Weights of a small transformer language model: width 384, 3 heads of 64.
MLP neurons of a small language model. Each row is named by its layer, matrix (up: input weights) and neuron, and shows model dimensions 288-383. Each number is 500 + 50 x the weight over its row's rms, rounded and kept within 0 to 999. Numbers have three digits each.
A block is one neuron, or neurons of one layer that tend to fire together. After each block is what it responds to, as a language model described it from the Wikipedia text at the highest values.

L7.up989:405482450466561411485599417489533486515461437472425469378479464473487430576543487514569425443466486460510563485592470431524471520541523641572524401503521499470499489476537534546478489527564423574460387549578550509485548452415521465482529473432482532460502544515467501532472553430491601433
Digits and punctuation partway through multi-digit numbers in coordinates, times and tables (46°27′2-3″, 5:0-0, .4-1-5), plus scattered mid-word fragments (employ-e-es, g-et).

L7.up494:542524572500551479514579557490490395474463508500464433416465484495524529445508499509492454552596507489455522593530532696614520489461462577413423476447534506485477484441522453609455538548611547467550508552492551479479525514480524504465509526546485487535431480527527522464522496516463541471
Word pieces inside verbs, mostly right after infinitive "to" or a modal, such as del-iver, t-urn, maint-ain, return.

L7.up1274:472486486468480458481540508527509423548387524491430505530547530490518443466455578447502521469467520495452435487610462568399492477574456491440476432423545598475488500607565471505542383456488544506487468490520553549533495504585450382480482457508461649440563581460565546566585451527500492513
Word pieces and tokens inside sports biographies, results tables and medal records, such as Bron-ze medal, quarter-f-inals, mid-f-ield, the National in National League.

L3.up210:566459511422419535574460494551545414556612429499443508499554473499496445561565530477487550551633499482500514445460470524440458526508512569564491505431556431556420465602504525488536535447523481486504468475539460442550464435517561597534513500531471607512480432440372415550559524451478475531
L3.up887:473517498539504539518467514493535484490493490455435515533512473508437440531454481491513558449454434541491551523447572567455611508582524522466601564545517528473443424516544578482504520459471567458505543514572597367594566491492495564623520437558503564508575513526451493499367539519521614525
L3.up1103:489436512523495490564531437461543440536455391506510576436515391531521453582520485434468501610413502498503486560461474493397502607525461456482488606484529589470556547512528506576546483423456535439440579535515476464557460427479487482580508560536480515438504426498473505404548527520533540438
L3.up1267:578439517538518466528530485544421567465536445424410447507522515519468477589406571486529483482500525536507517479438471461471533429484474515518443486595515521503528517429534496548533414451545447493453484658563536542538516486481532464532446508496439602526567486590475505439497537434555544547
The word "to" when a bare verb should follow (attempt to, in order to, asked to), plus modals like would, can, may and the "to" in "took".

L5.up150:516497600501511552484541608491510447418478593480514499498572434501479476600562499519499636545542505422504464550500462455432535437493555485614595479506547457513533517556516486417506596509523477522477507439528481601517468479542496431501582466545492516438475440552576506442540494526479431489
L5.up252:491496461467595445512478462451483515541441429496513570418465501432435489499509512521501439493482504474465428487419473496448506416486581584588437545464391567575451525430573549445523456548475500545428539504573519548482529626415537525523448503535438581462445490437488492513515497500617539557
L5.up379:546496572499538462505484729486450500510484486530521523640477520464513501520418462557589478499483574525434437501523521531418409471498474631610486491568451441476438485465465489554526465459480520582541510373581521547493557526496572507489503506401529471557434500541548508407514456520520504529
L5.up491:468420576560575459571548437456623413491450444492517488534416422517500484520544446516517470548453522493502426493501516465539476522555451562547469504474686552507401479427559477519424440538484532480504428473496492550472497587500524492600491501446515448521480516567535505492550477427475456579
L5.up557:524501555560528483493475520459519451515368491575500535518516484491522493522496496486519433424434521498498426564520468435403445443610408527434471409487586478487505475535455499530474561486485540564449498424540515472427498554536529435561516506432532551463494598481493504547579491449490453568
L5.up717:512511494570506550540443502472502376401564396495530448491522494586468486506585552495537563564501533496403512552468492447507433440552461516540509464524467557518470572456523467577531566556472540551542430504500501510484461458512490470474535556535521604469678594630525522496382458459538481495
L5.up738:544426445580553458526524438447563424572492494482501551502506469457523476444436443428529574515372534522574415531542538461504476445500392499484551433535554547509501517504483434436510517423466525568493490554471506451433484469444542370542526463449462506507488572437452491615531512438460531499
L5.up745:512542481480510504526541461523519549474534507536508445488485497466563476471555466542529465476388517580496462480517513558360505434608552493438428496529498616587503564459421540440474516497461488516540528365402585524534536534474517364509574460468480500505521471478498491542488524526441469574
L5.up840:565538463521475460502515481574568510520503457428510511399458523513477553529581446458533511535575576505511476475500470513487480525539513465466484385582460528577498592465430461567509405415487560484529492466497599543391460501475564617549522484513612490489531529466497556497432409499493489503
L5.up881:591432511509500506443535530482437442574468453545541522579492535511478422546593574472458445422482473525461489553492463556472512439536516476610470596454684483568407501453528531558494546497552470495535548539457545527472447523490472536512552504481595466468426454541505501539399537532484561566
L5.up911:495450498423529501521436467464450564576514532443555502546497434480539586447448489481510401561587430598486541511573521573398479438504511454422482506507532510537535457534431500463478512554481608470478522484484546444453543512449447434430546519465495429446461552566524517554550442563500574525
L5.up1086:513511566567612609587524487464456513470512531487552547489550510492490480470561476507494487505427515568358495563541579509402562461578500451522403593457491481548364470529468537446495536510549546550470546484439453428496525479509519423565483491516535501435576568513479536538514448544415515544
L5.up1253:522469541530557436496511549575479439429493543514392468526434498521505506543489546597460475488407499483410563547552458426562499464426538509486592487482498457447436432552477559388481522486526445485452533523507432546344461479446534427510536494502415491481370482602468541539545565515454472451
L5.up1443:490545514459507473573563525491459450504509372479513436494565462470513516503515505466388458467448580523396451620493523576427557439516465615422483536603477517508475492424561503531517481482613544630452426485474494560529508566554553435524416480503493511486528497546592457477564422515481468530
L5.up1459:444571527491554517420568522492500540558499499514532507477622538500548517520493417428635485519534479524473536483398470504444491507567488471519443480481532552508471563544515544530495375486483485640426472451484452478453477476427491468468506546530527496420594591447581471443538531527521487533
L5.up1529:461506537458546476508445551492422509519399492542576532560556488541444489537580573438470532518583507458463506547429443416552510371582506549492573618471429566478408441473528639579459441474448527448498542486526480495464488477457516456450542529489561524549551490498545475498454564547558443530
Digits and number words in sports statistics, mostly right after "scored", "posted" or a score dash (lost 2–1, scored 53, 10 saves); weaker on mid-word pieces and short function words elsewhere.

L5.up19:577499508498537550483468483471378450470508439461495477485463505503534505517593494443453609529532535541550483444419540520462485487464440529580564600523506518469462571419455425556550492446439413524489539535565480305466503465577497548459492554499445484578469502434497437541454519504431473506
L5.up46:459386508487609526471594420541558589450501535501411485543557468455520452611494512513460585522610516462478471534545559465454584574565649564502597483484464495494513481533476494580517432483465455556521562552519410564446580474448486532573425456388517534515383490506521521362455565589495561548
L5.up139:513556541532512487448492518490531500549531388537446537489525454469472492501581526550403486566569465421493516578492409503510582506561458498586598477511488488527511482470497527547563472513511462503413494497513475516526381408480516521519474517544397521511451540507502537449534488458502539459
L5.up478:432468449431405503554552513395579507440570513465491504397455572376461472490512544578494519538455458551546535476443422487519415457540539494545505409566478378561393407527452547591517384463548475499480526498523450439549524511546546459580527462499464548478464421562519524420578545465444539482
L5.up625:475494536399491504559502529491520510544558592443498541328576482486452475574583528507462491583528484497489603546526556481564523467529435484417509535525604557446528381511537472534534503531560441469416535442522505560563487462500567507456514460512410485526582624499508563429439543472504430500
L5.up702:384537450460479472522568474547497504436522518551448474534582461508480508465536574578475496549498472373510428500541463506480604378591515461583540458513586412530444530433444569570502496495479473538548497423544472512464436481479534495469480499546547413521525538475442493451461505546464504477
L5.up705:467558518517405554504543531462483465440530568465506477563500436486502477501513559443555586461520465455601564530372591530533501531503555490572554409538563472513569562402460463579584562456521429478529458449516436570577528553442515566529493524473456507484519495428471493500513535521536492462
L5.up816:375518591417478487601485520475471557500481497439484522532472564459470492460514550498366473580507486492609471483548452484441514496449471445502551526547437531469466564545542459475467518459467521459485564506539538557513525557455464572587565543440482430567467555501437513595613509492467498418
L5.up886:482515528522487415614503501571437505481461494528531443546439496393481505475467553473530452422581539467543488452545413529501471516543517526487503612556541449557559467441584532503535467503552555433426406612587517611450513382568614449475479552445437492544578542495492426457527458501436619530
L5.up896:469484461429534502511471426552445437533550553510497469426493435580436522514481532519446443468507543477451468574509448499472552493577556503574605510532510538578518463534560527511459364530508432449455514497563414550527545554544506484510462526493496507563532487478425464475438518456490478442
L5.up912:388566532483517527473543547555475488493519498518569472505415549529499492446504670498561474531539416514573460440542612591557499470407491500518497524443534455478497517509522610565493575492451502451519499576490490480583494513489487532536438598584589488493567473523403492537492515512596573424
L5.up1041:444460513414548505591573529482563455500499514439440425428553455451559537502544528590608464496500460551466510530493550608568538493463468521553451542492488437407516474464544547522571537553448496445560495550452471513517597436445477539451472513512537448463472492532419519533583489499451509538
L5.up1087:592524457423446478499482447482460519560453450534521395503517500500385555502497462458491523477459509537480571482566599512514516474495464467596445470506490561490461496524472565442521567577438443552442489490656544510443484490522491582592475521459532475482429522416518477464493537516535503495
L5.up1361:507546484481432435588607426487422505442430537462569503386530516468419527496540432542478585519473493559453465458472458564429443494518478465483552437482509441553422511535400493455536600510420462501528532545506538537492471482503516515519427424453521406539448530460516530422411522471545556545
L5.up1381:478491446473488481388499530545605566552486532549433473606539551505458366575565504533504474454517476391441500521474509582462552533552453510448460513506462442535575488536491509525478446501439484477506550562554527515537420485418538405503495526595553521482446491471502511524501468402635450464
L5.up1501:457474536275467468530487469443525564426429559455488482419542494482470530389429557568494499575544500513537569527434512500492487551525505519477450563546434510473588522488563510596474510484485529483450476478474540489512541507511458478547515540475628459456538495426465471436546487615587520465
Fires on the main verb right after a sentence subject, often a pronoun in biographies, such as worked, was, became, served, began.

L3.up228:485447441560495520407507548454524590453499524492452501499547543491400520592550525458485603547559575591554476468508518453524511485545509413467618618504458503530485495440625547508473548429560491612498506465456513444457483594486518596436398467396536565449533518415551516455461507480518493533
L3.up577:563462457496488486515487457427458508511494501495519441619498505550514536477472536499551574530495545534439479458548440475527568479570502541479456472552408538453538480568450500562460509568529449441540459495448546442494498520521514521517513414525535423461502583426565440447574499494595437515
L3.up692:673559561500466471525489505535518423520453451485533528483479542522436574434468545514522557530545484450403505449484484508512502445511528471512534577501507520555513532572451457506372509470471495454533477503519510460430461466527518457466516460490463484503486523498537465566497635552437457582
L3.up1228:567466538537545544472508547460573503492504425493551535459538386507459535528481454558482439482484464534408526517510558496513504491475510493605517448420450501469543520431438468507469547570504464456447446590484561468557539611545547584502556511461492462499555459501553448558576627495554432491
Fires on year digits and the space before a year in birth and event dates ("born August 11, 1971", "December 14, 1958"), and on the line break after "= Title =" headings.

L7.up1319:573501520527463444472492399503416426550508494555543535550554496542604537511441425440400465547479550509474467447464487517550573475492557515492602559540486520571481462538418536600538544562482466458539565506456430466462472516515530467479438501527520555536420569494458467475534591433509452518
Prepositions and labels right before a date or year, such as in, on, until, since, born, Release date:, and month names before days.

L7.up1000:429543501469526498551537472527545468454494461395430493509576573431525528505462520608419523539551540525491433484460597527462496543441468332574449373516507441478617472532499508465409466504551524536539531535474460461601517580484544571632479522547541470532447505464500384578509515484579568399
Word-piece fragments of verbs right after a subject, "who", or "to", such as ag(rees), l(ay), occ(ur), col(lect), perform(ing); also some non-verb splits like bel(ow), l(ike).

L5.up76:522527572476383498404459491449550577468498530490478483464507518441545504512539530499556496444478377501545532487546574565520479398568528477549519458543557535522539471510576489448433470500482367527539442507502558430533469480484513509458449503433480510468465539448404497390499509490599481539
L5.up119:532515421480564496538558546491561504516550399452488557474553582588490569468503515549382625613482430476601447515552489551484611525565482440428513456573567555503537509552526484484448466559527416473446624422564486478431528412589540518509527513515544576491445596471508519441434534577453503566
L5.up182:547514539521522547460534469503499521502459509521581504514422560515507549506459487486483561461564538512452621485535578509558424594532555504436513524526545492522544490409428464387464469544500514528444455507470416526502471487575562525539466536503475473537440548539458521552548514551491499525
L5.up219:570456495579573529548575503546492534513438511426521546515438408475535469401483501460404581523561497484486468477489416440544484550433573488474601549531522458535464572529444552494483497497527457435589544510467527463529508522478518453514549411565604433434418549493524481561478554386462522468
L5.up344:477562514444480486496415419466466512549428543454526459431504535448484601593493505506490570480539532482480610461534477434506493539531570544397535510494487524456489539452457639586642565555490485454550601511584431499473527568525554460489502519486488462544567475513412451563548577441536447503
L5.up346:556494534499504504540568450543582587491535485421505494520578562511509567495473524490444523485499460540568528505493481472505537389539542521494538491364548477474546614454480595517492494456525508488483501477475534429541429393489620533458540444463523513513494490414518516481451554480443601447
L5.up498:514549492499565562516455495598539509533537552417475448446522541518505600578551429447459587516478528450462528469422481441442544473479606470452475564457552481559437535460474532413546498485508495456380515520570398568452502505498543558486498494478591551448451612553621487531380543495523491543
L5.up689:537472534468502575456363449549540542498415512596498513532503499468520582551592450494458561589470532489437509432486520517511440481558469495444461477581581466462497514574473497522541498503475487459486532485440533415613442489475563587533523488491512461553400481597354470514489546470446423484
L5.up765:435446590416560548543581512550475451503615541441511474503486474614512496570416548500475510520520502515528596482438516449500413433445464477447532445504474518430411508574417550499440495527529466486473553406376526485496494505604572527431506348471490474534483535478618516457412558505428468539
L5.up841:483390504456554430587406570507509492501470473504507531585533442508515457520560568501548481417465417470501517466624490479527447485484528444483595458476491477439520549484503482525555501483530541501487454518461438455466502568556487495598506507584474449500420491523403406452509513296501480566
L5.up940:476548515533525465521478553482510525449470417544490480571476512516491549407456493476558502532522513499434462519493542518582507525475530438518542536525500403470515617516422470484593456508512476468496563430468501550502532572508563443478453477453501469551494577524422545406493532506448433567
L5.up1027:476497465488561468473507579491483539540641539384477513561541555504475482563529475536390423441512473432588613480494490476477506492473450480479480470466514480553601358467523526524463426525499537407422539435529530490538440471540479498577618506519461515572468488429455508344455592486460490525
L5.up1039:510512490413517474500496470527446577519427474489407492546494528526525515505489590547445487566562431545496470595400473471430487513529547506452489551543486570519514508592415527508415489485391567528518395565405500468513513487479471477491452612594589495510494536492522483480466537437541556562
L5.up1287:483515522578520462494497460482594507462459427462488508517502528513552548541487595446461511585517445499516600503519530497525467499553616526412407487511447542453607579490435484475483484457549496470465516507441530516538535585556519470528551588540502424575521466520549612533489555518515498503
L5.up1406:491475502593658527416526506551484546403473431478580539557629406552550538481436398494393519503465562462477471445523539469554509494486425603499553467484537471469479535510403481479546521607586519473433481475492529471528629563645505494425585468578575504510510526497476527537529504561502384601
L5.up1427:545453629486497471467586452503584475492446513485499544479412469442486560434476504467567500451455471462532403502540461497480448474457523539484533597489483570537495508518448550480528516431499533504507528572479505448466602513445547478475451439509503490549437550493510416569537507458523460501
Digits inside dates, mostly the decade digit of years in biography birth notes, plus the opening parenthesis before them, e.g. (born 19'6'3), Born: 187'7', On September 17.

L3.up171:479356488443522482430463403476433437560494416435431508483591546422487523495480519460585559464488569448529512555439510510488497502567516472412488465431558557417500458580517512608504555507520476516526581471501584501465482491501569442556444496511540550488476558560580502501588579482516578568
L3.up1200:464449509437562470505480445513446561502457525558397487443436528398532500453488543583543594464582462489508512555555461431495552454547461528507461543622560535379395491524467507593516471498507537519447503530576498530511393537497531485524445457563522411457571577442516594471573530403513423484
L3.up1381:505548605456463504499460489483491468532459515584377445492469574529515385456553460490548548496472537549521476583541504452526521516426545527425510465616544418501540548550471417557518434515540454640511550512527482434482504420541543408536530494541486563377505453558582518543532450569505550569
L3.up1528:478476423503545466416502464464443490554547449504501530492468613534517454602479531530500472496545436558529505605499526421460557516481496471446551488498469474550539451439497627507523441485506389477516517520446455496507542531448558522614450466499434565533488486520550398549431522398507525501
Number and quantity words right after in or over, such as four, two, both, several, numerous, and weaker hits on mid-word fragments like en, ed.

L5.up64:499532525497557481470459496543500539522572536561530595486482482493471514543494543516505526512502515436510547552479522536427465439434566476497427468449495452465559452492591496428468468477518549483486462534580507457513451442502593532454495512569409467437432497468506562459507477475492528492
L5.up289:415573505500469586541476523510620658593458581571503595415466538517498489494493465438514572480477592507526506490446424422462571442583485513462456480413530455492516527512429485514500527526503542456494573513472432591467576465490538503493412455449459556530486498488541501475564590493545541523
L5.up586:556505506510518481532535455493508485411393548471536454469613537454451541414465462454525532465447564564471452516445477524436488553500463481465510507440552469570487554535460479456494430475493497519459517513480505491466451531572507459383399575455389492553528491440499489500455563455550455506
L5.up597:405465450429560604499514542511531489565464468439481589515536548565557527557448559479435490494497453515511569486477374487469570472468486510490488475395575484482453359564572499505534563465516492466508430533491485497525557507499571508606576531473539445390540504517466593517527638533514447502
L5.up624:501531526448597511558340469470486466515450550515521576493529545560596445509565596514505594393549551573523516554469576530521373504449425479412548491539570529468465415534438527515523515546482462582547458562477496508494469503426548472492480537501505503443559470514443592572551396537430552465
L5.up680:446471490501589518495516488445560462567565561452470418489447524409505482532445427563533495495565595472480481540537500559543407501498496448463521572459472456519504435464441507496468547503493537435495444537501615545454531451539571453487531512500429486489437532451416488453621538526518570460
L5.up802:477580604430559510513535431559494451543474517445522476538494493446563508517511559528533563466568530555435538494424488450472432534391440447494480533444591528489446448496503467501473511638519463547506469432463588477408540565471564474534530493484536486523492556487551553453532520574441502539
L5.up871:465522526390498467526437541578541486604352533367389508520507491486506522573469526501534529484535565541575506422540591519519452468480551429479389455437482467431467549561477548389543470550490563521521466463515601542539456520561471420544531598425527469457480460510403558479431528516442473525
L5.up883:514510548442448500481419497552446486476496448551539478483471485427608503499482565465582488546605539535555453487534495509473548498480531601495484506544547416473477466484500442486514402525516491571389484512517593517477525553425496451475541409548527462421513553450524521556499553488408517446
L5.up1065:468553463459532513503451511480521486541483454490395459506475469488582551559513573490529478508602569462526481506486467498497435482480505465500594396522558493564466529406651538494539532491618453529525563460634476517532527471534515576476490468512513453494484496573521525533517446487501443488
L5.up1229:452575510481501471545547481448492528502433524509495446433532514564526519401552501481587559548470435483452445483451491518537470527464525495634417532369477562400488484508561517526515527604527504496454507522488504465492655430456449493418452572481453478529424512454432572468582414504468557528
L5.up1367:477557457433462560477497484460448469549498480503440504495589446574467558522484503491498500483490506452496518504461457581523501502508511533534510572554536526476536565432472585560542488593440487389437596564557500520500535447556427453522542485566527435508455511493513505493554543534458637624
L5.up1393:534478433462427429594552499458508507594428494432531471482441463485522507552566536475461486485584552398593626522538511486465490554503495518575498515415491535512364468515517582478557503531533494461479479458546534528559532523454550504443490656496485449518545520530484437484387575458453543421
L5.up1418:487459526514533492503462542510518480576589545523392444506505398554460479496534487376561521551525481572556490574483530519490502484561501472508560583409490410369413565514484571537584444495511538539448445456591450594490499513486543393478500584514540576434582606497517631511560438460526456467
L5.up1424:537550455575513545516443476504537506587461433521538550501503526482568522511442500450547453516505462417503544410440471462541497444473400540416449508420455492407500569533400467511467522589571525579561435487538487527459487467472394467522627468411477490461404456452482555505534524559475492482
L5.up1491:482547373513481481541481467505487445508396543446479494428559478405446417536494579473581496538541569473451467453540517497460514445480529466562450596454477558472493549479486495471459505521463600471506472507466574537474525493490535536456529631567527504459557525462501565587564467513514544502
Second subword pieces that finish a split word, strongest for "ever" in n-ever, also -ly adverbs (immediately, shortly) and verb stems (turn, neglect).

L5.up290:487529449436562491510514477509502503451450496529468466502589491535595506496505454470530538469559533543506534472509604474477593464482522544524532476449525551581469455476413455528420520586441439484532417430386463560533424494477509389492535548508432552461524551519426537458520551435430503416
L5.up380:602510545574519418546480430460480501523495541523556496513571519525416576569521495407594457434562502524428510478536479467416518551554487605499459484536464481517555489601495570513470427469450530602511450468468455456536577482406550514554483529453418552453521540524540506529517460546395578596
L5.up381:469549525524448499526584544499445480594576530484460534400511505478525471515477447463429442604507523490438567503463532469446468481487481565539487472554495424369495485491527517512399499423486482479450516450458474519424533487539404531434557473480499567520501578454415441504525393526432502541
L5.up427:422494535456607526516589516451535573519527554571500531496418503460399454438455490516483553436567523495573482472529559455511401563484533461446327514505475558628499474507527475470523455468548521518508538539487472571542482490517459510536569470542453548490469547531479462424627485520531641565
L5.up442:509506618524552475536540504492470533473473542478354538450589521527453492477518406526455538550440436525462519497403529482504433502470559600482514484458558447470582435537504477536464529512451543503441436561476429504559516426527568464504454441535465456461472520441440458522502446432385566489
L5.up465:532512515506391463475568551451531430483490496470503484454521524522527435426474475491513415488516473459401598547504501551560491465468532559490538488512511547480471519430559507443437509438510502515548411464456541493521410479582421490610494651555478406496478631572417518475491609445471452520
L5.up691:428558543509586554522411449466537493517597482482507569489456449522594531522430480467476569472487489529516517504443599547553527527519538513573479580534571479523456500513446536614509511424477570508509480449521468605496464470528438476490570553450392479517495529395474516501531475478522589498
L5.up731:469472405423518526454597422491509528590520469495471524493517544507455483514485543457525553438541545563521515539489543513451539396372419427551550451476480492442554472514463634494429498450501532403457464428523422518475524511485537565531436556621512527485556501509498467568550461487525460551
L5.up1171:579567534537516545500511494408534470521555577558525489505493516414505553438529510477438422407482561504466472495494454540422511431552483529515439476516448466447512464445464525508507426474483489443540503450409560534483451640479486524523508591433444459520461486400420588583483559516517496454
L5.up1208:517556504543503490578571529454523559451491505521513548597506459451502477520481535411545487507516466503512501435593479425418535530485543485515481477490456523511482557516489549435472572448524507488560547465412470520530519488497478421539587595558534504520530488495460498425547500572541509546
L5.up1235:581548546455493566522563510497505496459552492513566612507510366513555518512467496449573503549463532562504572580522520503448393599409561554473447500552521471433504527463446512505428495465442499490476536447508541480532492565537486434508529481618495579465511533534568513495538535517504468514
L5.up1261:494490491490533545551466596582480467523472447476456471540488488512510422546582485495520520420440469503438500518506510541536476427541424459450479426481513533492483540434603553549473517517524412454516486583493504478540505511546484564526506494477482531515608553543433505522474551417528554602
L5.up1343:515473531441541569501547558525563461523521436501484527433520528491506459499510556449479500481532567451423465618496472489566472625483484507536353470515546483478519404495467568564450520462402579432565530514508463538446495546551552486527536505551445464492440497510563442500542474482401554481
L5.up1344:491537593477485444457543450546515552528437458568457426481504533527474375594509466494501583411522393426447547557492451456501522432510555590558536553482586412503446545483554479473383475490445460516373532541461480504496541449531472475414568469478500481475482451619580508519496488517493457445
L5.up1468:484487504508362518556508421538422502536441458497503564467445431539525490498533561506521563522558474525488551459520481461515446547500471562596503394535508462600439407502551526416441513540513481503523613530411442407483545559553576528413551510575499530372539550546550485440445472437527467491
L5.up1472:527471476422606492550551473466382457550399523463513505465466565506540533563497495488503519478512517511464479473586496500519499515475486590617482476446587544516510466525501600485555566505487404525371585473492555417463507512530590539618495478499534464610504506478503452456485525568584469508
Minute marks inside longitude coordinates (116°23′10″E), plus digits, decimal points, colons and pipes within table statistics, times and scores.

L3.up159:455416475469498502465401484528451356548496582518470522540514582536478545598444550455465577480476499592542454406571387520537487477454591526526527651505477388553447552491466500449448486483473536420460453437449440457531564540512593463489388486554457507448485415504482458464411484506490529478
L3.up584:596431464552456517427555483527356417491546501436612463487538525481529524496460513544508561384501526521467567450458455524547433463514549525504433588560424510513511502479460552408574519503455518477443531517459540509424489570612591477557472472497404464485447481489468492546467499557578436477
L3.up1171:518503508440463564399475503443539396582502515495512579493510515455577563473509502526545499531527418574555479577543546387607559493542479481483519529541507481532515491457489522476516501458356515468501508493436525501510540503581462532579496558456548584496474439545467464470535478551671452454
L3.up1195:521368508495514526478500489441401462461475502584545450549500542550389480509458586458427433439485507575455463503425531488504536583526596465454453429584535482485558528484479465419555492402445434579407555469466515473560470457505542482554444600498433509494562464490473465455549523443588515502
Preposition tokens such as in, at, under, over, near, either as standalone words (in January, at all costs) or as word-openers (atmosphere, initiative, underwriter).

L7.up783:590501506518548472396488521561443437563484503557513580489397479458574589530525457553530460489494519596476379475515475431492569630453425551500547645458569488480585443493485448504488457449542496476515591482556536454500527525412558558563512561445578568449476554518529547481515462402482417604
Short early word pieces of words split into several tokens, often after an article or function word, such as in(fluences), m-id(dle), n-on(-album), un(iversity).

L5.up68:521450488603504545545516490529595412490578591554493508529471428495544566489553516471441564493509435467438568416466509522505404591503580482499461425528523482468588439564486502547611560394531463474408414530449503577474549554501571528436411537461471515487490566595521481490526373497576419549
L5.up103:468516580495431498428396527431469548596411477425474516494495478533423413487581588424431427588522488480584522591415570462524506445529553545505596521516508486540512451500533448448558470513513512540356559491427450495463476503430536548452429454468528466373487563577522445489526491517476514485
L5.up146:537436483444449478470514530522512462500530478515484415586473488484502559578476528539588488455463463551499512516476513508468465504471596429588411585552493517537530465507548463500529480459517498462483433565474462548438509568392513445468543452456448421501474473474479569483423511404522519460
L5.up173:527639581530482506458509490499502465516562463457515478549432519545478569537492439573498512457515514424448500462422524389466521580509574448507525607433485525558525477499487504581470553447512485491455485590482530540443626505513540550576519489483413574586445521530540519489578551543503557609
L5.up227:420521484483521472393466522496536490423500436451519454462459497612490560587513532520567426438394478453575525476580441620508505559587490592463490537502453460593528481532553465541530456449556564443476514456423376441573466487377548480523448550550559415518543523481486430479517538469542504523
L5.up232:510559485515581462520578494542515523488498492635521593425501495470490542569534504390525509447506529604413549510424512470471507524444561471553580495493433445481527491512445488562448515542450474485430517485508453510425426489575472484519477507419534529531564523477540434495470412503571538573
L5.up276:566562493467522479506515525530512490476531551523536571494476544499532548478447487484537472507496538492435528496587413512481536505542416575546447478588529549479565439494528458523473501478550509511599504425444465463516503658428522418553409462367374539470565481518488433468479515469435472463
L5.up394:539531557535574459513558486531502489428395497509457492510489568409523558505548524485581532491485546474527479423361489463424461532536495418524482384492472462430514509590543493456411471546429490473431582438387478512517489489470490468581472419419546376572444572527497476522534530537455545529
L5.up682:526560509490506537502450480531466455479549482505554512520449547535521428479449446446468494490362504457523568445475445407418356394505529499480446477549375462470510497538643571512601534431469500488507596555499509498528462485497470483570518473515407595382506465571549496465462421491565487523
L5.up706:479491471552585450591431476416565515445571515460588403561504558513485491479485561487501509547473502540570475515474478429452480509455477459544542548552413492532503514563500457492512563555454457505493499531483483540485522511552501529434542503462457451455508384521618543467593424479457484579
L5.up792:439461548534567434529589565513539551424527536500457542564422529428465485490492408583476445448571554471512524496513439482423458481520529501451498532467480425547612459487537417479442518520506481426473483516508494480484510458454557515418538599550463528422479495513490482438547468442517594442
L5.up928:470436487549485495442497401477497559455491561514595508561557516474517497544567500581491397482504532520458566533507480480486471565525580515557452470510450484532602469425513414480508460530525492477490515559477427480476526512532484481554432573439410479461465521644502559566464527560547488461
L5.up1328:557497572539472438560587570484528487569524510449441435500552541514485514521483443404484587451486431469514470439468477519500471530570599453474503482493459383486494385563478455468406507507354519553432605552471443503462521481450477395512439500532455502536496439436469425512454525493489410573
L5.up1391:500540500520477483482449476424521455504553430404497539551409475480484556547568562411505515403528556516499448457513509516513560534499433546471510383530417459486413498492480492462529469489421521464474461451451465538549548550504458495523549453436469420436570535508445550529563524451533517543
L5.up1392:482531448420513477513499470548503545527464491486490511467577433367510512612488558466483490377521422451429527445588476482438499458423462419520607429501496549539439451445565497506433489528491408429449493538430523479545534518506477492542553508520459525516510566534503574421518493546552471594
L5.up1455:563481527451489437564455486463459523502559529494440483439518535410452517557457538441467512354461552535461513510542505588535580588540503497526484454569498563542498504498488542442473528537470406481460462504441447488458486617574535549494580563409457531494424490453449465429433461443526456522
Word-initial "con" pieces (conditions, convert, confidence) and "in"/"In" as preposition, sentence opener, or prefix (in 1977, In addition, insists).

L3.up112:474473509477552508488529498524471535446496567493408565460499490448468521544547525523527501446432589546496430563448492631521541483460426583383489519505515439552555464475470461488403474521453476460511553510580582451535507440570504453514496485582535473544519536498469509597595548592404408544
L3.up295:576513426539504527551492537478538544539492498460517604539527423471462499514534527468473425492544567543518456548547516478450374498492542479519529519482546452548540450485437503536523568473508506521481456522493460398539487494580433519588552496616540456460530510478544477429464594547436463473
L3.up610:474485482543524459545440481495506480478464485498528548482404525509591545485438524505617493444470506543522433483466489448558536461478480528458528553503430511511508346526390459534429487465505441575492402500515526510541491470596457516434525468550560512431461471514542500507543550500402525558
L3.up957:494468506527510487405538543457485492490579550457495539639551460523607499453505559553521529500556515531502496553525395461534479441406549572484539485542458508529586507479512550489444417425563500483491535549432456592456441477629454514563449531653535429473442487525509514514524526539483443388
Fires in infobox and table data fields on tokens inside coordinates, time zones and units, e.g. UTC, W after ″, digits, opening parentheses.

L3.up515:576467536395515457490441441518488494596496561466454540501428420459503533528456494471513420491552493488499543563581495473513478494542606461458437454501498473457522458531591464565426562503442552467487478557484464542506529352483497529533512552355390446574449588505499457531552577505545541456
L3.up644:469572456529571445579495493558510445444463496515456394524561434495427532502566632365423510516516595464552593504479508424525440492511477579455471520480429505548464517573492490557469437479531499454435607448491482558451497462471585510456452510492424572445444478450488511596478417496530499507
L3.up1087:504509477464507412536520392508496446534537634495459484512465490498578422513415556510541583523555595492486540485459469520525515459579484488491475499479558445493452480603481488506532440530521505473512472598515499416560519394472503475551416569456440564507518492508500504526458578509445492452
L3.up1155:515449532508457468477549572543516473508458584473481561396556472469415500476482497485447493460466488510423493520478470474431507505600568459511579556464425540516405396487521528411475605548530496494519476575510576455415543528516555542554469542566494515523469476467542484534454465550467535432
Final pieces of adverbs that come before a verb or participle, mostly -ly suffixes as in legally adopted, quickly found, plus also, almost, often.